config.toml
norm_eps = 1e-05
init = "normal"
warmup_steps = 57
decay_shape = "linear"
steps = 7828
MLP neurons of a small language model. Each row is named by its layer, matrix (up: input weights; down: output weights) and neuron, and shows model dimensions 112-303. Each number is 500 + 40 x the weight over its row's rms, rounded and kept within 0 to 999. Numbers have three digits each.
Before each neuron's rows, "fires before" lists the tokens most often just after its 100 highest values on Wikipedia text that the model never trained on; "fires on" lists the tokens most often at its 100 highest values on Wikipedia text that the model never trained on.

fires before: "2", "1", "ron"
fires on: ", ", " August ", "ac", " in ", "st", " of "
L5.up231:562494440497496515467495508547500475484513442506466523546484510512528481552496525503481501445479462507549492423458565559523445444542577482452490529519544541473484516469571527560598525455534512481566591512524449523499482492557501545527457521536511531489523484545550559480556435570539522593458553474566418503533453555542471493482521504545505466471486542485485480525497499526517504453513538493419545437565411521464470532518506553422473484438529440482486513544490509492439454544538452539577477524519551604452512566449440498475597460494476434428515460555456486472497548521460507424
L5.down231:459444531394518508493503454577484495471524491554517480472486504426474501541547518583528530497445505530541490532508448478549541465465514533502523494501442446456500443507444525496513443483530540496512525470581580494479490530669468485485496430519436530528484515525521461500546427509506472503490550519506516466517465499528526448474529451457592572488508515490488506539499494543441564529528493504456580425512526477456453430462456530467463503535446466498439517503514542532571472564497529472499488430474477435460492524560503518477415510551482526541545435546526481469483484444517524499

fires before: "\n", "\n\n"
fires on: "==", " ==", "\n", "\n\n"
L5.up536:504429470515568511480495492553520460514453458508419542451451519485469484474469502510519444500574484503546627478478568528482532469469554473528530530468466550441536485462533561510500461514518551530532471424537510482514515556592499527520504450516486535490491492560492553535518573504560562567553546452488453507495530544510482517543472432572572520525553544547534542502553458552515523549567532575503475470460486566540442466440504516481546450494514493565560509414496615469573575541516540525601488522444523452470467554489454503497464489503454517487516505516516475456523465501552525465
L5.down536:519475541568510499490467435430575493475458468450455462515457546519502464522518537555481479512523508535547509469490516487479473399476497511498541550532512553530555530516507508497454454468438535491517504459461519532496477480474540577500479539505523495480509534485474477454443566513503505450464498473492521428527585494396495467489568465546463432553493513441512467504511496526434489528485511461505513544499478486535469472550382458465460525494501476429514430530477515495466518431488529464475534446509528542547488505531562509481486513501512485541532530494504173515492495462554531492

fires before: "=", "\n", "\n\n", "C", "==="
fires on: ")", "\n\n"
L2.up549:514508543477567581492453547501481545470447564517474505526519469454491523468479475550529518490474505562414555485458436561485509464533519514507487422550494502542593540484498554528465488511506430527481545507535477441460504555520448551550498493486479506515582514460504503502548427527597440441433526541441493492442410474500506551458514457492463520362471478556435460534489558508517464492475465489449489474507522501599502468485488527539460510509486483452540496518530515497502505467539482483473478511492595512543542460504500476512544480533499485568538461532502578451525528426507504498
L2.down549:484506535511514497465519543483413540502517418497435559483515481525557504498474509467447469531519517532514488520516561416520500498522568441542473481512529497423530629483565524523514446510458564443450454500524510520449608523488506512470531528506517527482536460546469434486501451468504554463554487457491454503466476488475485450485504439459504500465509568425478475447567463483457522532483507518526496556550481504536472514520523478506483488474473472485520448482512537445473538536505542532503516454469541545492467475460490488480467503542508469509575527550506577463467472545485505426

fires before: "2", "7", "8", "3", "4", "1"
fires on: ".", "90", "–", "23", " | "
L10.up1002:472520505505412526495436567484537513576504548428507577583524469544537572478449454447480496518472499466585568424528531432498479500486507451541481517567506522541458449547524511525443515479471537488503461520489475517523496466499491436518474506497487459494459473479482491502540454479498458523456567603524462530509487540545537505505496510448538544452444514565535511448427476523491581429494456550537456495557511552470517528530458434531489540474450546499475474420502455514478515467551453492491583494552465492506430497541456554450459457507565481534478512425519475507504593419536539546
L10.down1002:470551499474458474501438541504466473566461500457525518420488543452463531487463593553543531503470525495594534447466516489535477526469509478471577454488472421563456500543517454511495536551589553496550523460445538484502474570461459441513472592567460516492499498452508559524522556485561470510527475492460505518533456529417595501555460498467479510552565480442556503496473499520514531521455527562509515537569502555548541486449523554462484505537539553534509524521474507462509466420508591485511546535472514550487424432520510468582547520565484481477470593525504377485427490501506492533

fires before: "\n", "\n\n"
fires on: "==", " =="
L4.up678:496468445524523502453489426516593477516441480512505457444433548468502521492494502480457490508528550524531506480422459571459579505545574520509501497466577504398558488533471510483493508450514480537584456534576541475557573523533564499518525562559509532515511526450491513507511628499543482479573508506556498488506524448473542520481542478506524520515492522513474522498590425499467429527473536504543487534472510444545485436549501504457532545465464448472532465527475630461564546515492488558611482505513548454431478528479514500482451483511469515563600478491525483547473475537507489525
L4.down678:493509477539545508474451495539525501504497490489561508482437563450493543471450534484460531528513495521526559440515522496506450525453503471469467472480449523498480475502496493456524538468500469536494469468495566545501510562529508462473471480501514551508474501486463462571483512509521500558509522464460457454480461463505503491516498466548527545494513503492535515536514546493462559489519508509452537543440441528534467521523522526470507516535519475481544470508470544505498502519502515552513470510475488487459540532475514498459498506469468532476509510529519000503527494483475508486

fires before: "1", "2"
fires on: " in ", " play", " | .", " ", " March ", ", "
L7.up792:504543488519479552492572405476462510552533539508488512459485494573538435501512471465443508454545488518442534468393565543482523455502547518473462467468511459441513527567542426566550450484573509477486494504551531518539518498569452417512553556502412478520499471508517477424505453477464483468495501465484537493545487482512550506458545515552506487513509505491497492556536483497501501577459519464515398469489476498524427514522550488483501426540499479416467556512590482536497495585495468497563416565526462569521455513502558480512548533438575488436547515521529427457504582549517488512
L7.down792:503493584520507533577520543488511422479483519537485500530540509493526516521563510519538525487463594543491519495513523474469487540472488478468587545583520505437452507466457526495482505466561494565544503436489482532483486600455519542463498531513533524529473568478511490484528493516512496455404505476479488505538527541556539438466457500473456478486477514582532456532509506507463524515503524537524510536505442487549469517561459475472451506473477434542447559484493559488443461444528540485572540517480568482473492534483503576497472474521477498521480454487507520453462508554480446410

fires before: "1", "2", "6", "3"
fires on: ", ", "| ", " (born ", " UTC"
L2.up69:507510511571506472559504435538516454458517525499533453513529484516472521482522462475504546506531534519508456417499542506517443542447452527447414507559521578480574456484527523481577475482575502444481579510518505498537567541589490471536491576501484487462414528500498481461518524494474448506439531484458533486500484575568530536512513545496467492507499447459590506490571449531548531450490490551435495506432410491527499482537580512533476518541562495472523468466513541511448486504507445519570557475424443539532483478484476550571519472498485538494517490524526462512463529504535489476
L2.down69:575523515531518551475431462571500455515575550564466557481488509520430442514476488526483445563522563482612560460449497534509439542486505550449500492479494504520510494559500514448492493491534567456533481471526495505513547481528506463496486400492506464537514474485510480486579540524469520506506549506536531478495412477526579455497455429570517475534494435525493432563542540464503526437484505490367448488476442504540481519470460532510566549493554402524505480533573504457504517495529487503482542525494478484511494454407525539524562477486498526518527560504594431482451488475485479552

fires before: "\n", "\n\n"
fires on: "==", " =="
L5.up632:544426427526490573517467499517557506542453473449467538473419578484559539416506522545558458557608582477542567453461511524457498479492495475513458489467535489475486515490519472478573518542447482523513441551499495477545533461567507484471523494521560552563468497510481641541506509544571508520533492487551490486527490481472476499480524441546498503462457475554577547530556510533455536516550519538505471480493515516589501557496532492463528558480498499499566519493514566455555558529534512583529468606480527466477455528442535497444464540455455486526511480600525406455495430577507509561
L5.down632:490526510485520506497495470525537543471500487586497463495486445488467486529520567456452530530486545543539442521533435515489531448458470476520501485484491491514500581519524547522416506521585568402483468468527465506501485486518555540476427508450476492479458549519551480478539472547515487483503492574429501462499497500544473455514503534475533492533543562486514523493496549511508463515470513489446521422477515529570486472553506508479489511542570507470554448491521459501495577539488497481518582518486457517512522498512550496512547529520513539554491513505524112570482484562450532440

fires before: "\n", "\n\n"
fires on: "==", " ==", "==="
L4.up690:552433492463469491561525530521559459470449453477479514477457542460482555465468494512512457488534531545488519394406578521493563495509492504474578558460544497457552496495476487479455507487512486485556446484520496508534546537550503530515466477512495467492539584529517524576412596537513517483495465425486496432498588530514545570508543460444518474455461467520498554544581452533481488570523534514506415543533515532584490551523525568429499496549534444538529491488470519489515525581540459517585443496460542426465506445506511525564533456481391485539519511493516421483470467545498520567
L4.down690:478474503506513542508509439556530477519552478499578525513456474477470457524552494513529536530487513490486571480527510507429441490464468490525545567448515456488555494546502523502503517546503535513477487477487472569519496471531485487502499442504499484522476528545496489494416502481545504473450551493474491497497468533479536584548571500489540489484498490550482503480485554467495513522535513515508500514471491516519519498510542481588538551502524506487532544441468501487515517509474556524488484460437464498509492462538492514510520505465584488456531545492518051504523523477562562513

fires before: "6", "1", "3", "7", "0", "2"
fires on: ".", " | ", ", ", " ret", "93", "t"
L10.up837:499446440484473558409473508422464504498460459510495537529509485536489516498469453474477511544441517531526476484550462485578460433517509503549491475503456517540556549631511540483537536511496588439478427474523537589491547474512522453569515545469475471532512464458493496500574489493487498511564528512573480572518447534474476550506503463525537494546548500549589578535559488500533509504483501444529435469560456519436522508507527446514472522466492455476544569530424431600473462460442505463569518514552480537454497445449516528477524520497512502497465465518489463540472462497459563469
L10.down837:505542528481502561542575482525467546482504460470469447499439507505519483438526546525454456519489528520414457537531484527522473471481501544589531523473516521498494454460510440484491446482469575473502508506553569514520478512457520509526462525475515480596552422492531511473434484500452502500463551567491482507509542499482571426589444502517512545533549507481578513473473502502495538419540531474486528455537553446485520588555504529406546477504483514467498487421516443513488511520454496465525522434479535439543455501517492454518503486535472486489449568501476387486471437526578512539

fires before: "\n", "\n\n"
fires on: "==", " ==", "==="
L4.up616:502486436533509492488459467524550467486488512473481466440437538514502564470514477528458485500576491485549556448492456528510530496522503520464493547487461480440508511556424498509501486525517473469570510463506558507458528556575500514531465502553497494554466510484507501563479483500525505432559556507556525496536554509478537518474513483575550503415580499526488513578573447524480493560486559471477488474486497549531414496540559539529505461507449428508494536460453602489583504517545547554589437487464485474461536534479512482469495551438436497534545520493494405474496430464496550548
L4.down616:490554492488468445551512520494520472495519474514512519506495524449517563485538510505516504496504518552521546479489480546489526480526551436523522510492466451511530507514514474555506517505462521475485493513493574486504518481556500489462500517485570525474505539532507462521519512508458513545523496485512477488473451460521520514518516524436516504518508489530471482460511522529546538494528514521530460536501467507537550509508489468458565457546530527539545495477524523513532508499504508545499451447501517498508499524504512492513459511435491489500549506573449000524482454504495480548

fires before: ".", " | ", ",", " (", " |"
fires on: "1", "2", "0", "9", "100", "8"
L7.up235:496565471477546517585532564468458526481579458544553567488524489485567521482504508457516504527466411570484499510495532466455517570520518449566522473470495538526478452468521539493501491480509460478545526489449517526514501444439528497555535496490516455505554504535526532485553500511453491421546504515527572432579479476437536479442427429540511482570548476490447534429399500491450447511435510452511434530452439484516443549506498464533556542520499555532589500532486471503569495451509530567482439509524513459451431534539488536526457522497456462500582460500469420449476464483447555555
L7.down235:510495531527509490488513520451532500505521513536460527492584474560579496547484456537481480504504526493518400453499514545503510514492523500495537487486467453573500478478500580466423466501484601517487544530534536520521488426491456488547496530523483502513546504523454452510484478512505494493507518556510509525495496499453424521497510484433520559516493480566444467506499426537516461520458530433525458511538501439491498453504515494462625491486450497508489495458473574529449501515551493479476497512498544490459501503535534423535474595417472475538437498503514419571554587552494530391

fires before: "\n", "\n\n"
fires on: "==", " ==", "===", " also"
L5.up356:489504493451533466491546447440564551423475474545572499491450532560461563460583481554484528496477555555559533486543477515465514528555518489542592459519562510472501478469551495525501577522499550559603489492551414574539445575557513477538500559483544553520496467553485541537513467482492479491522469467519464486527523585509485494574499506525585441497498506457521535510604456483446570578477456494518470541489477509537526421506530466473515522495525480525519540410444518533522475511505583539549461450533520474522524494527499496490460549519450468519542499522563402507479408554538512501
L5.down356:510486489481594471570518511489507522452487478548430530453563522459540468480521498460483483483463492523557450501517525562451499507466556563499523500452448441393551490513523465527467484511519530438479523541447525533455541438462522524493544534553568539561550527540494442438482567534534536521470465496490505526478441498485416524521555508467466463504555466436500492481427469531522570532529532463488470461550541517448486512477474529520534545455436492552452437486508470535540533508489492445490492454540518517454517522473528546520481569497549542533487421569513306563400466460520427479

fires before: "1", "0", "2", "7", "8", "3"
fires on: " | ", ".", " ", "–"
L10.up1014:581481519520441560518482480463498515482459496430465512451525473462459513437446422478510472548486521524459478457485530407429499486532408514488517536548569561552490487553534424483527496487543486431512523497520544566517537518502522420494532538497564521504557534409503436503492529439451421504541502477520464561534469479525521521463533542435521479556525549478533499499533481529491534423476550482521512471540485560518517446498450530474544528466496489501447455520486479560510430476502422480475499495554584578528502490497511575504474516548520497506457526536498509482490505512483547548
L10.down1014:517480466516416482427498416456508440518494474481503454547457511494496546517521483485543429565500478495506474492409556505506453521553482538445509468520547546524510486513482474517462463502460546521442531490492405451448543566506558481497423518560457473451515544528592503503492448531587476520500484507577499517460508496540563533535461628550444544514481516572454544524477548475513507394440487494501504478428464574549489473557498617472476525514594513528527468502468533521506535452509429470508471474444496477463503486549536569560497540492440542418472518458569461535523502573487472499

fires before: "1", "7", ", ", "2", "11", "i"
fires on: " ", ", ", " January ", "-", " September ", "ley"
L7.up942:555534557469416505516431497479499505535415587493389456518541511526499503556545503503553502467564510602448428463483480464477507530548468450509507486452469497510498541519516524531549518458540468487537433515507542508553526474535482457485569521503479438466551537449514586547529510468544512518569518536530566571531445537479509485542429500473498484430567515528548530530544424548508469458528521509474556514527482407498474466563568520428461511523506504430473428497510531492526476568462499533505470443513438488449492486543478443578563546499534470441546538576514502478534479537449500548
L7.down942:607495563503516532505479548557469551540544448509484502508498506579429505503509523467468575454502503453540512527446465462520489576497536539469484466539514448476492496491522492510540490419500544465433492485498536440523456486554552482490543488514529509475501547526493423518484442427532424489563517509519491492502470541443527511537445500520527472495509558465490490432518528513554498527466526481478457556504492532430544472433432461440467442479481511440479483540515415463589544499544501551481498454456431457505450524440562459502514534530416565502443509432604403529530487496442506516

fires before: " | ", " |", ".", "+"
fires on: "0", " to", "F"
L2.up394:516474411479536513463479488542498495536571477514501476513491505480554536509457492491533511480446471480536477466477469566548430438504472467530574448520540518484497553489467633534462481479494475481501513581462437488476476510499562510469504461510523473556486467474514512500519526526522548494523452483546529488519520501581506515460435494545485429525534529452500520463500550536547498587503471488545517599543462539521550470482498537462482456489537473508549511513559505436593472506494480472448484495421490497606561514455472441496497520475510451510574503519479465493472522408402508536
L2.down394:541556476514505504519469498459437577533416505464510546491474540439422491480406509515575493476535526458529538498512489500490494524420488574489534483504521484470506441514620497530500497526469563562542519445464501503528465478478544582527481586554452510510490475535499461530492448474528473487499529474527492476485535452515497444413541553440481547513493467430470449442496438541473483539529462471467501442519530519494522492517473474526493532537523481543531491486423426566489460507534555507555503504523563545504487518504542533552444551426517539484494580536567471517540523498493485519

fires before: "\n", "\n\n", "- L"
fires on: "==", "===", " |", "\n", " | G"
L2.up1151:554510467468517563497550520466463433508457568496502591553464431542441521470464498526563532515554450585486482455509503571539489472446513537520467463504496490462627530521548485491541465506475521459513544456490493424502553530601542437507505478393529518491454524472440490467544515532482461506537446520496443470584551471513480488486465492460568449476419510525528442425542509502540529518522491451495501543438534569543540548535521439537509540521485497432518487522545514470485499522494445495592550466428500586415462434532546515497525504488517421520519420519465548444567493465512567503
L2.down1151:478538512547524513539515412525489493502492475531500502576502547434491494523600506532563501516567590568532513500430486466531471533467504511481537529505427473430427561422429511494540418509477538540495451494532469463495472576495471419455508483560541460475575463448520443475476468551497519450506533470493492485459506517437558426504475453488487504527451486484494531478549476534515529442494558553350487567463522453447513547415463515497479455584497462520577510512512495496561503442504462551484500475553525514453536518473491507515431491478422550546498487469546297489408517500527537524

fires before: "2", "1", "7"
fires on: " of ", " the ", " ", " for ", " of the "
L9.up1001:478517502522503493518520526496541544507462491460449542560448490532518507527517538503450561470495528547530448539550579519536551483548459466508389432481438507541568463545530503534579563473532516454534522476463505580517488529540527449445581520486511493518515522474524516533542515462446514437481511517492470510535470566534450519481520545482588565510522501487498476562579494470493532492524481385528458488459488483525446415551488523503437550492469580597486469506427515504524517507448545535487505499426474452499482480554506475584493536513414509550546482481558457547522504418495521515
L9.down1001:527488468529631455515490515449501484541577440487540480434458510417563496482548520508558426576450521505554464510464495525518486469493490441476474501460496486511423482490613509487509479539574504521480524521538566540505433495507485469440502498509499501453481508512534490458518513535476548496457449534555489486543404519503491479471534479450573452554520459513508514476522470421502569517471527447471472594406496434506437559418472535568512473504518559493465492502537413538505488498481440553534540521466506491501464511494458553523374487407471473531524478517496396495517460556461584483

fires before: "\n", "\n\n"
fires on: "==", " =="
L5.up163:456539466560503555476510511555526512501499479534481489454450562491490570508477479473483502553521503494546620501477531547461462494479568482457505478489485487534544493532501477464526470504484530502534476430509527491522537504564514489405473532570515565524478503461415508565495535505567497495564480454520504486529486489531525502506515491542508594465478510572477531498619535534501478500541579543548471505448500508570464518595535524486551533523531477439567503465484561467524539548506519535541422481500499477492550491476466478521491496504443542558571462520489410506491506558508535517
L5.down163:465493447536515497529478538509471487535544536518513542475446550515480511488515513542478499472487522507469519518473498498531529485475547503522518490449494519469530458515480546525494549507520478480499462490490469501470527499534463521481477508512475480505497483465528481480494523488491529502482531514488513479505512518508450537505497491498552499507511499485548500460509490521520468532522520509510521495482497549509507514479511523505492510538549532507468535472474489530471510465511491523489466466484470514484470506500474511472495474494486522497490513508528000469528529484461502489

fires before: "1", "2"
fires on: " ", " in ", " from ", " the ", " August ", " of the "
L9.up553:494518513544492475547506535520457546467561475462516525553481461518590471478452536530505545539470452514544566550496528442612527516568490536499512477496463489502511506536507476548531475454537496549524530532496503489498526510490539556493457513476464399521542508498524559515538440505410538506495470480564555564517515522512490495477535551573543549538543448521483558520520474453541574557422490514445476441426479492510441426475473506513471484473463528498409561467502561517556496494531532511567465479506532607512419519514509501567514464478467486485516564463489464498458478523490388491
L9.down553:539530501549502505530529540474412485525567562473558478413533478483609529539474539434581450493548513456551476421507558519483524474533494505464495547484484472486530567566444489517573475575503518440529554572540536526479460503482496595547538498523484506540490500481482492493462511464559470488535486472499498535524512487515490500478515510504445515445421586500546489536501477524463512492515524478569479486508486405496426529466532469572559471506510456440520413575427501445440516564450494484425513417543467477498474523478503547542522554441438521519564452566472432481530458504467482491

fires before: "\n", "0", " |  |  |  |", " |  |  |"
fires on: " |", " |  |  |", " |  | ", " | ", "% |", " |  |  |  |"
L2.up938:475583423454534501524566544445533478522474485494524526585470545474554505497526493524521514519352486455481496489557508533578458534539544524546553468499591426495510520446503479518561425529444535449458468505484516514527540517513515492429518500513547538472494475517524442465510446503559445550530490504434419457467532525557565502545499523605447439510510549428507518423474500551444498523509502503492429448501484471526452559559526487490482505545514577499510476560464519577433490511542555471490442531400458544529483470491494470503474508457490502483539506538576480517477502538432551428
L2.down938:561491443552572571461466490522516509459461485476505479485523552471491551529575498480485471539547577493502616574530408505598500481480528466591482529501455509478538425517517482507562503526551450521473435536402527531532472548520463494531563579452565544515504509535483448506525541497517503530549460479441481465565529460445532466540536571501511407478543480544531508554514473528454425501520466539487513502452536522503496373469475563543474530450483501503486471464476489507513507487467488521491524516530472456422538517502478494458414526484491541508476515479517450454568449519396547494

fires before: "=", "===", "==", "C", "M"
fires on: "\n\n"
L2.up664:552506543453488527537431554471494507465435537519571507478506592451501510529542472551512527484527519557463537522465483546442526482471549530535592550505542567478523488525484572471478576440531483501481490481541487485535512468571446502524542474525579541442511555569596503504544523474529485476465501550555496574495470409555458500560543444526518528537447544412518454588501432551573419463518436588466463491487479532512476470471524506566534462519418495487504516560504497492561520509528490467496489470508538547544461433478514470508505524513524521466460494449526478483511492489491517572
L2.down664:474442511510569563494495557502521520482462534463472456531528522499512518433512489538527495553524538493520501479472520463538517486537539460476465483533445532481506505549508535550459502549446426464521499545503554529477409510581496564509505487477563516505560505490473522546449520548506449500508525479519495454520496595521453409459469538504467467485556533507444458467534552484443443496590576518574499487469497472500504575521514472550545474605463492556444519431509518588562479477462546542464437516483502466514482487491488537545454484479460441501474521529464347512482474514499561496

fires before: "\n", " Rep", "0", "\n\n"
fires on: " |", " | ", "|---|---|---|---|---|---|"
L2.up1015:548506485426547563447512501445471502441515507473552509506430506455555543471472495541521538464423495582556495475476491529539458463523598451468542483532498468388601481529475478518562453439530500487555446501526460521495566566513540488445500556507512556564551485468472513512441495573578490568454551542469471443532512517493442498541505445586478506487520501541528545505488555513535493523527510524376468549526487444522521500456463477528513529522449480536571473461482488509511526465533447515527522458477537491394497516466544555478503516484532471522518506507487461499489502529465550472
L2.down1015:457504488495479582517512477511545581494464476472538543524542569411452529528583495498530437534568519561468439463473591510526518478443444501499468504502501475499517573441448542529528475515582503491495465456476492555433484542463486489495499517494537514497497486456502447496459471528525580534568527467447508443443509519467471505511465489509549434517500458496476563558495474511507494473527468477519491554541576532538493547529456508587538457430446499532535516568491459504590474434444505475468490474503494463411488463491569477523451486497440513523515427478466466508468481449551527460

fires before: "\n", "\n\n"
fires on: "==", " ==", " ===", "==="
L4.up241:430493453554524501463478504466570413539528528402501524493421514531528486487506461393480452517565495489523564547449492545546498472487536505467502454549465503493481497561500483488495492471523477487534432500517496429532504469543524480477479498487569485475564538503594539607498517526406503527498451454492457471488499535527453508433478488440532530570489477509541533491509519637497509517494479522477536506512601511496518513482555505479463534477523447498561537492514564437420490541469514544556530496468482537519492556457466469422511495586419490554529476467485417511464472483467467614
L4.down241:491493536539548542565507518470479504488483493518565553495442540384484423499561521534504490550515535502500485543484488462493470487457516518511473469495537507492564509449519464486534484536540516556540503462520467496514448524506496523570496402522472548515439504492486545433488496521489557488475534528472459470532509461459514489474507508558448471515477461476543473495529500472562543490520506396476468401476441496615459516585502501476520505522435537458572446542524531505429569526485543520467468535493499542487518446477544464485525502485450525499542482497501176508563568546496572466

fires before: "\n", "\n\n"
fires on: "==", " =="
L5.up664:509496462569523552488463501487575500504449505528493484444444589482513547473493512508492505528549536561524621468476510540455509480465580508464508501462449484500584531476496507482539444433454506489517492435562553539539585564593543499437546509550519528469501573515462515485469579542572531484529508452512487453512510539494539499481585404553552543458533546585478533518580519535508495502532598533555535565519468490595459496504481516461496513537506464482560522457501563481535516539530513512589489499480499501492507524495512544479442503537482524547569467526519319542499460536468515548
L5.down664:546503505505474544507498518532507524515474473492512504498464518497554502489537521504516519551518510495519545515489511526542520487510493498492507498488468486527494512513495501487528506445495543504479499513483518535512515497497490468503518510503502543500468492505503534520508511488507517471522535505519478538504486465511532494503507489517537475513471488513489504507515524492511487449491482493525503508496493516541516473521484513498487489518495484484528497516499492494508533528529495500529431491519500503502495476484526495505470495479469497535505493502533000524517516518520521487

fires before: "\n", "\n\n"
fires on: "===", " ===", "==", "|---|---|---|---|---|---|", "|---|---|---|---|---|", "|---|---|---|"
L2.up37:474472501575535569487503525474538443499510460420567536572579564503529482509499498437542512524434519548554548454432559500520529497466520549511468475485447473432545487514525459507532443461498447504433462459512514499518495490493456488510529548488442550425522448433470507492446446477538461558562545539488451473535561482559490522488509480511460468448537529510462576473501473514434496531437565569458525554490504488549521501485455528473513550451503461512621478544523475492475477461517401537521473400465545551529395530539527545477501524485476497492493438483523498534507455519529517506
L2.down37:452485524498539500488442505509518529519474513453563401501521561467518491537488461445475436483517505553432524420495510494517545432545536539513514493554514509522547484551455455570566462506547533477497570435493531510509461563451542437485483547498463484512487548413503506505447451456476450483564547490426455541489551479544488538542494489561507499482546476513467494525491486498503436441516510573475546526544519422575517517551549512512478542500493544517609499444485478496500511415514550473585437453512487431494463454497491519454420464476484558569461483523469456511547501553504520445

fires before: "2", "9", "4", "3", "1", "6"
fires on: "| "
L2.up1108:502511459548519525571525518483422507588500534528448477530485476446475452476471460463511552467459477485536510516506497540446479495500495564486509507533574489454502526608506545491489501501506570467441435522534501488486502517587545481496471515436573567550520475524494501463534475519467464458526482536508498466444512439525508472488567422451500531511521469463523536543488475536491505485505522471436498494447532440488478449459430542508472503424555448562583532390543563601480513425534446420483469535503589459433453530422522496436488558552537503507507518489438523526538470437508513488
L2.down1108:506500511516549564493377469475527509522506487521483487535502428539527505451506546497558530528489508511427527510450492479483539423566531494383481542490501495531460510488540438504467477493484525536497549487513500495520555442514514534475489536487429532487518469492455499523488503492490474538562610448490528535446499486507505461474533494486488501494515481465529455469497408536497491477451489527498489524463444495546498485453429517520497510481520474528473527520508506528508443501482508455510548417532494456518466463498470465535513396514498585499533542514476271387537472472538493492

fires before: " | ", ".", "–"
fires on: "0", "ly", "am"
L5.up232:461464563494405463574435483424491483537516439536518492493509466516498451500536532440547512478485497483435431447518506577507499491448546492556513476495546538469494442488534496485540437511483536549560409558500560532396393462526571424484535475458522538497488514442479522530459488558520489479467462455488524510473486500509500501498471533522533366505522517443524559453488477538496528541553588423512497500495506545540451527519438526483541473509580418499525471507422475519532498520500446451471403547473558573476473489455513536438526470462506549517523459569536519542456485520479570501
L5.down232:501649513472516565483595500488466504472537443551495546516482494490510552537499499539517549485513538491490478562525461451514540510447539562471505459498500513424518421496512540549455509518590497490440521541498457453479465487509510485501465572498472443448471473484558479504611488485482455494553436494539535451494527524534528510459519566550489584493515436603481491515501451562462486510473388463456423508487498500449583433500484495534472442522460437528514393452493429469501516458517543500484450444575464514535520548537529486528488568438452516476551486551492537497543513447477484492

fires before: "0", "1", "2", "3", "7", "5"
fires on: "–", " | ", ".", " min", "on", " \""
L9.up584:531493534548473482474482506497431510495572521508500491531494547522523458481470534418506556510444522460553561544484473479568512491543557518419491507477547551557533440531499534499449497496469590493549532477537525516527542500619514497449522528426482544502521478537514517530519560482450479445502499505559482440491554484576515595472500461465503466527555521494506542481470528515505484422532555500459467481508454522528406495455509496447410517487530510481498541502484470518520504523501478529457460435486408488501559431476513568447512509519473558576506543529521465509549469402540551562
L9.down584:590546459493517438546477488507553534475462489501514507472521537534515526467530444518507585514478512473527538442504459404462454490521443555426542484506510531499565486446514526466461523505457591485502514500514523535552465481504471459498577563512498546514528454567505496477520569487517435502532514492404550472485509456440573471457459537533456516505502539475574510535518499455478444465546502471440481520529446529492434543449485478448488499619586491542482545451438407512441447574439476536504548515498473471568505501509413532500519472479554467519527595502488568553521501487523515525